python train.py --activation="tanh_gelu" --init="normal" --init_std_down=0.00343 --optimizer="muon_variant" --lr=0.00861 --batch_tokens=65536 --doc_mask=false
MLP neurons of a small language model. Each row is named by its layer, matrix (up: input weights) and neuron, and shows model dimensions 64-127. Each number is 128 + 24 x the weight over its row's rms, rounded and kept within 0 to 255.
After each neuron's rows, "fires after" lists the tokens most often just before its 100 highest values on Wikipedia text that the model never trained on. A number after a token or word is its count.

L4.up556 [110 105 147 148 125 164 157 126 149  97 123 141 101 140 103 146 109 141 133 123 149  95 165 168 127 113 114 115 163 105 115 141 136 133 118 131 115 115 132 138  92 131 104 156 122  93 143 181 141  89 127 100 112 155 138 108 140  97 157 101  98  90 115 132]
fires after: " ev" 15, " att" 12, " int" 8, " inv" 8, " t" 8, "ad" 6

L4.up537 [ 67 121 152 147 143 145 152 160 122 108 107 122 126 130 121 108 129 172 104 129 130 137  99 134 100 162 151 111 171 151 108 119 138 133 171 112 111 104  94 140 128 113 123 112 124 117 164 173  95  91 146 101 130 114 143 144 170 126 126 148 116 103 137  95]
fires after: " in" 12, "l" 11, " int" 9, "em" 9, " under" 7, "ad" 5

L8.up3 [150 172 116 154 170 110 126 111 127 120 142 152 147 111 156 178 127 117 128 137 161 167 113 131 119  97 120 137 152  96 112 109 164 151 128 136 124 120 165 120  74 110 121 113 127 118  97  99  93 153 160 128 111 115 114 153 121 159 161 141 138 159 118 133]
fires after: " T" 34, " t" 10, " f" 7, "f" 5, " D" 4, "t" 4

L4.up0 [114 136  88 198 137 111 135 121 140 124 132 140 147 137  90 127 116 114 158 138 177 130 120  89 122 134  94 119 141 134 115 148 147 120 141 130 157 112 132 104 120 158 146 129 127  99 126  97  92 137 157 106 129 123 107 110 139 106 146 133 137 130 122 109]
fires after: " T" 22, " M" 16, " t" 9, "y" 6

L5.up366 [126 102  96 137 110 107 149 102 112 130 111 148 119 132 149 102 117  93 117 101 147 155 103 108  93 131  94 155 191 117 137 153 124 154 159 149 207 140 121 115 120 132 135 147  66 130 139 150 101 128 122 145 140 133 135 137 125 142 127 111 137 102 118 148]
fires after: "-" 57, " un" 12

L4.up150 [115 103 127 113 118  93 210  78  94 111 130 170 136  90 125 136 167 131 127 157 148 138  91 118 130 129 141 123 101 115 108 179 129 140 107  92 165 112  93 112 116 136 155  92  81 108 125 111 114 123 105 140 108 118 134 124 182 142 112 129 104 105 144 142]
fires after: " n" 21, " (" 10, " w" 9, " v" 9, " s" 9

L5.up399 [162 109 132 110 136 135 164 125  59 126 127 158  94 151 100 151 105 145  91 149  81 163 140 162 133 114  96 109  90 120 139  94 104 155 172 137  59 133 122 155 100  86 140 115  97  99 161 124 137 131 106 152 122 139 163 121 118 147 177 145 144 124 132 123]
fires after: " st" 36, " t" 29, "T" 16, " b" 6, " T" 5

L4.up461 [144 125 110 121 140 144 153 111 111 126 159 115 134 122 141 120  83 106 130 150 117 118 162 134 140 127 161 118 142 141  59 121  65 157 137 179 134 139 150 142 125 122 126 130 103 120 105 127  94 146  94 148 133 130  78 145 150 171 132 146 121 151 186 137]
fires after: " B" 15, " b" 12, " F" 11, " r" 8, "e" 8

L5.up407 [158 146 106  90 116 159  97 124 144  64 132 122 128 158  98 174 171  84 127 148 171 164  95 124 160 103 136  96 146 139 109 153 106 132 103 168  79 130 148 118 116 167 105 127  71  83 117 101 149 137 135 124 156 139 129 117 130 127 146 136 134 146 122 147]
fires after: " c" 13, " D" 9, " (" 8, " b" 8, " w" 6, "H" 6

L10.up407 [145 147  88 151 100 160 107 121 133 105  79 158  77 110 162 130 150 101 101 144 113 155 107 142 110 132 134 139 126 137  92 149 133 187 145 131  90 127 114 153 141 122 101 111 165 148  57 115 163 162 135 117 141 110 104 132 121 148 130  94 147 125 126 151]
fires after: " S" 23, " s" 19, " T" 18, "at" 16, " t" 5

L6.up283 [119 167  63 188 110 155 131  92  80 119 113 124 108 103 125 144 111 101 112 147  98 174  95 121 144 153 107 151 115 124 103  87 105 169 160 103 125 132 158 138 117 112 129 136 126 116 126 131 125 121 141 113 113  93 151 133  95 160 161 157 163 113 131 144]
fires after: " t" 22, "el" 10, " T" 9, " ch" 8, " c" 8, " h" 7

L4.up519 [157 180  99 111  95 101 155 145 125 142 154 139 168 134 133 140  71 125  93 157 126 114 117 155 146 123 101 132 123 115 110 135  62 127 105 148 131 157 184 134  95 121 146  96  95 117 151 128 155 141 117 148 142 155  99 123 186 122 131 151 159 114 128 135]
fires after: " b" 66, " B" 18, " f" 9

L7.up283 [130 181 131 126 125 103 142 150 145  89 142 112  85 138 154 109 157 164  94 154 134 123 127 119  81 116 126 156 142 164 101 156 143 126 134  82 174 136 111 124 118 102 123 148 118 127 110 111 142  99 120 135 176 118 142 156  97 136  88 121 148 174  95 138]
fires after: "'" 19, " o" 16, " L" 16, "eb" 10, " l" 7, "el" 6

L12.up533 [137 114 124 181 133 175 136 163 105 133  99 141 107 131 107 123 112 106 131 177 135 118 137 116 109 124 186 109 142 149 108 137  94 111 149 123 142 139 124 140 112 119  88 115 135 164 125 161 107 143 179 121 123 122  90 169 160 183 118 102  88 158 147 118]
fires after: "\n" 47, " was" 13, " " 6, " \"" 4

L8.up235 [129 119 142 127 118 151 159 113 131  70  69 116 118 128 121 114 124  88 106 170 142 136 122 113 132 109  72 143 133 145 165 124 140 125 118 110 138 128 120 144 137 138 124 153 159 171 135 126 140 125 194 125 106 120 128 153 134 110 102  94 111  99 131 151]
fires after: "h" 25, " H" 9, " M" 8, "at" 7, " met" 5

L10.up541 [116 139 108 123 136 160 100 123 116 148 123 139 133 129 113 142  90 107  92 129 137 158 149 116 101 121 133 175  71 107 109 119 154 139 116 156 110  96 146 178 147 135 133 126 162  89 101 165 108 113 120 136 169 144  90 171  44 127 111 126 142 116 126 163]
fires after: "\n" 47, " E" 20, "E" 7, "ele" 5, "-" 5

L8.up135 [120 168  96  82 120 143  85 115 112 102 132 107 184 114 142 155 117 120 126 125 126  90 114 158 115 105 132 109 144  90 113 120 140  69 156 144 161  99  97  70 130 144 151 102 104 150 132 115 146 116 157 110 110 132 129  76 128  97 119 115 131 127  98 135]
fires after: " (" 22, " L" 14, " l" 8, "igh" 6, " Le" 4, "L" 4

L10.up222 [ 87 145 128 113 132 138 123 160 125 150 111 131 132 102  63 145  99 133 128  98 138 124 125 126 155 129 127 131 131 102 129 113 112 116 151 101 117 139  88 179 120 129 179 136 149 168 114 109  66 119  77 148 135 135 152 101 141 126 115 114 141  87 136 121]
fires after: " N" 22, " re" 13, " n" 6, "ou" 6, "w" 4

L2.up290 [114 121  99 118 121 150 128 138 127 123 146 158 129 150 122 148 132 136 119 142 167 119 148 125 114 119  89 142 164 124 111 120 154 143 155  77 163  96 117 118 115 115  68 119 132  87 157  84 108 126 136 118 138 137 136 128 135 126  99 116  99 155 104 128]
fires after: "\n" 44, " was" 8, " did" 6

L4.up197 [150 113 105 194 131 127 161 115 118 120 161 125 162 126 100 105 152 100 130 113  96 144  98  96 136 123 169  85 122 138 123 130 109 129 139 166  90 113  96  98 151 163 150 154 141 163 112 147 125 140 120  88 124 152 109 123 161 105  90 138 137 120 116 123]
fires after: "\n" 58, "-" 16, "ies" 5

L6.up100 [136 171  86 113  94 140 112 133  98  88 156 123 123 118 125 118 132 119 129 133 139 154 105 118 103 117 130 178 120 129  87 141 132 147 198 137 162 129 155  84 114 121 137  95  95 115 127 138 125  91 144 140 118 112 129 113 135 109 103  83 116 141 113 131]
fires after: " l" 25, " L" 9, " p" 9, " ro" 8, "-" 4

L7.up60 [ 89 119 105 132 107  94 141 211 102 131 150 110 112 156 112 123 102 120 128 141 127 133 105 103 100 112 118 116 114 131 109 152 137 175 139 131 142  69 147 112  75 112  96 118 114 137 145 145 144 123  92  90 126 116 140 143 145 123 139 120 147 137  64 120]
fires after: " W" 37, " (" 15, " w" 12, " K" 10

L2.up543 [157 111 103 130 127 127 138 111 116  57 148  95 147 125  66 172 150 135  78  78 145 125 146 137 115 142 119 170 153 146 163 126 136 131 167 106 100 105 129  98 125 144 114  99 171  95 155 127  99 125 123 146 170 190 147 127 117 122 116 115 120 133 151  87]
fires after: "\n" 29, " was" 13, "if" 8, "|---|---|---|---" 7

L12.up63 [122 116 122 110  93 135 168 149 155 153 103 153 136  98 136 139 161 123 144 137 146 104  97 123 130 101 105 133 187 139 157  95 123 144 136 102 190 139 118 141 114  82 110 117 106 118 122 135  94 120  86 138 103 114 156 146 160 149 134 140 123 176 135 129]
fires after: " |" 44, "-" 12, "." 8, "P" 6, "|" 4

L12.up365 [104 145 105 102 133 139 115 130 105 101 194 145 148 125 125 136 111 118 117 140 161 124 116 100 139  61 135  80 156 126  91 137 103 140 159 149 170 101  96 115 126 126  98 104 139  70 119 172 115 110 101 134 149 161 132 114 126 178 158 111 168 107 131 106]
fires after: "\n" 14, " L" 14, " l" 7, "-" 6, ";" 6, " sur" 5

L5.up96 [143 137 133 164 159 161 152 134 104 143 145 107 158 156  99 165 158 176 157  90 125 134 136 132 140  96 151 139 160 141 110  82 146 152 125 125 148  89 106 111 118 114 121  97 113  92 150 108  99 129 169  91 170 140 115  90 142 105 145 112 129 176 111  89]
fires after: " |" 35, "\n" 13, "|" 8, " F" 6, "F" 6, "ist" 5

L7.up120 [116  81 105 109 168 157 113 138 129 147  91 104 119 129 117 156 126 109 121 130 138 148 151 152 141 151 169 125 137 126 124 112 100 141 156 140 148 106 154 140 108 151 123 146 103 100 114 143 105 142 123 154 103 166  98 150 131 148 115 152 125 130  96 147]
fires after: " R" 45, " r" 10, " B" 9, "er" 5, " V" 4, "r" 4

L12.up23 [130 164 123 119 102 141 124 132 160 158 150 131 183 154 105 152 122  92 132 121 164 128 158  73 136  93 125 143 116 142 133  96 138 120 157 158 122 116 106  96 113 115 119 135 140 100 133 104 124 131 137 136 121 159  96 168  86 158 136 132 155 150 151 131]
fires after: " at" 24, "\n" 21, " A" 5

L4.up394 [135 161  90 160 126 127 106 164  90 117 197 112 128 118 106 133 138 155 126 177 107 152 121 133 129 109 154 140  83 114 108 150 112 111 128 134 129 128 115 115 143 132 120 151  99  93 127 145 160 108 118 170  98 150 106 113 148 132 123 147 127 147  92 130]
fires after: " L" 32, " l" 14, " V" 12, " J" 8, " S" 6, " Sw" 4

L8.up166 [133 103 144 167 114 144 207 170 142 153 117 113 100 112 102 135  48 142 115 146 136 130 155 134 144 114 144 122 107 114 124 128 120 149 112 134 100 142 149 121 134 104 134 105 116 165  92 149  82 104 157 151 114 126  92 102 144 133  91 157 128 130 174  95]
fires after: " B" 23, " j" 12, "B" 11, " V" 9, " M" 6, " b" 6

L12.up543 [ 97 154  86 123 125 142 164 128 149 138 110 171 134 102 108 111 127 106 139 183 101 130 143 108 155 112 132 100 178 119 137 119  96 138 154 102 108  81 137 116 105 103 128 120 130 145 153 139 104 104 134 155 157 141 131 164 153 163 109 144 109 127 169  86]
fires after: "\n" 78, " " 15

L6.up414 [142 113 127 138 108 152 159 154 149 105 189 117 160 136 120 118 115  94 124 117 106  81 103 150 131 101  97 144 112 138 150 120 106 140 104 132 171 175 101 139 137 153 127  99 111 137 111 158 144 125 164 137 102 118 161 161 119 128 135 107  73 151 111 121]
fires after: " st" 14, "0" 13, " he" 7, " v" 7, " g" 6, " met" 6

L2.up384 [117 110  80 136  92 146 130 102  87 120 149 152 137  75  86 170 141 108 134 101 140 135 132 107 102 186 114 117 120 120 101 153 108 141 161 102 143 111 106  93 152 136 127 111 131 144 148 156 107 117 144  92 155 117 163 123 152  77  99 111 152 148 135 129]
fires after: "\n" 46, " (" 24, " was" 7

L10.up197 [166 129 116 104 123  86  92 131 106 111 149 169 103 117 133 160 111 147 141  88 163 137 145 108 134 131 141 115 146 112 110 114 137  85 132 119 169 157 124 153 163 106 131  91 181 131 146 126 138 153 110  69 137 128 138 158 178 126 125  55 146 142 119 102]
fires after: " |" 28, "\n" 18, ";" 4, " T" 4

L7.up159 [115 147 101  96  79 155 125 172 119 114 157 135 116  90  97 129 154 143 138 111 132  97 122 125 121 122 129  79 106 138 105 130 130 124  93 119 145 141 115 161 128 100 133 142 103 107 105 111  74 150 120 158 169 123 134 125 109 124 142 144  99  97 129 104]
fires after: " b" 16, " B" 14, "b" 9, " d" 8, "ud" 7

L4.up363 [137 100  95 108 117 146  69 167 145 120 127 114 120 105 104 138 131 118 124 122 157 160 167 109 120 112 122 109 113 128 109 158 140 121 164 141 143 109 108 106 120 135 124 148 115 164 135 133 143 105 121 139 128 109 145 154  88 104 127 131 135 119 153 174]
fires after: " b" 25, "-" 7, " p" 6, " s" 6, " c" 5, " T" 5

L5.up404 [124 151 124 130 128 139 140  65 106 160  94 138 136 136 105 152 113 159 149 119 130 138 152 150 104 108 138 126 185  91 163 141 155 133  95 116  87 152 145 125 117 119 117 146 135 109 115 151 150  78  98 112 147 151  51 156 152 122 169 119 158 124  83 153]
fires after: "r" 24, "ons" 11, "c" 10, " Br" 7, "n" 4, "as" 4

L5.up348 [113 137 140 163 121 148 133 152 167 119 152 140 138 136 119 148  85  94  87 165 105 146 159  97 164 103 107 157 128 152 111 131 103 137 118 128 134 137 145 187 123 149 172 111 123 119 157 134 148 122 172  94 176 149 101 159  69 188 140 152 132 126 140 109]
fires after: "A" 18, " E" 18, "E" 14, " A" 12, " I" 10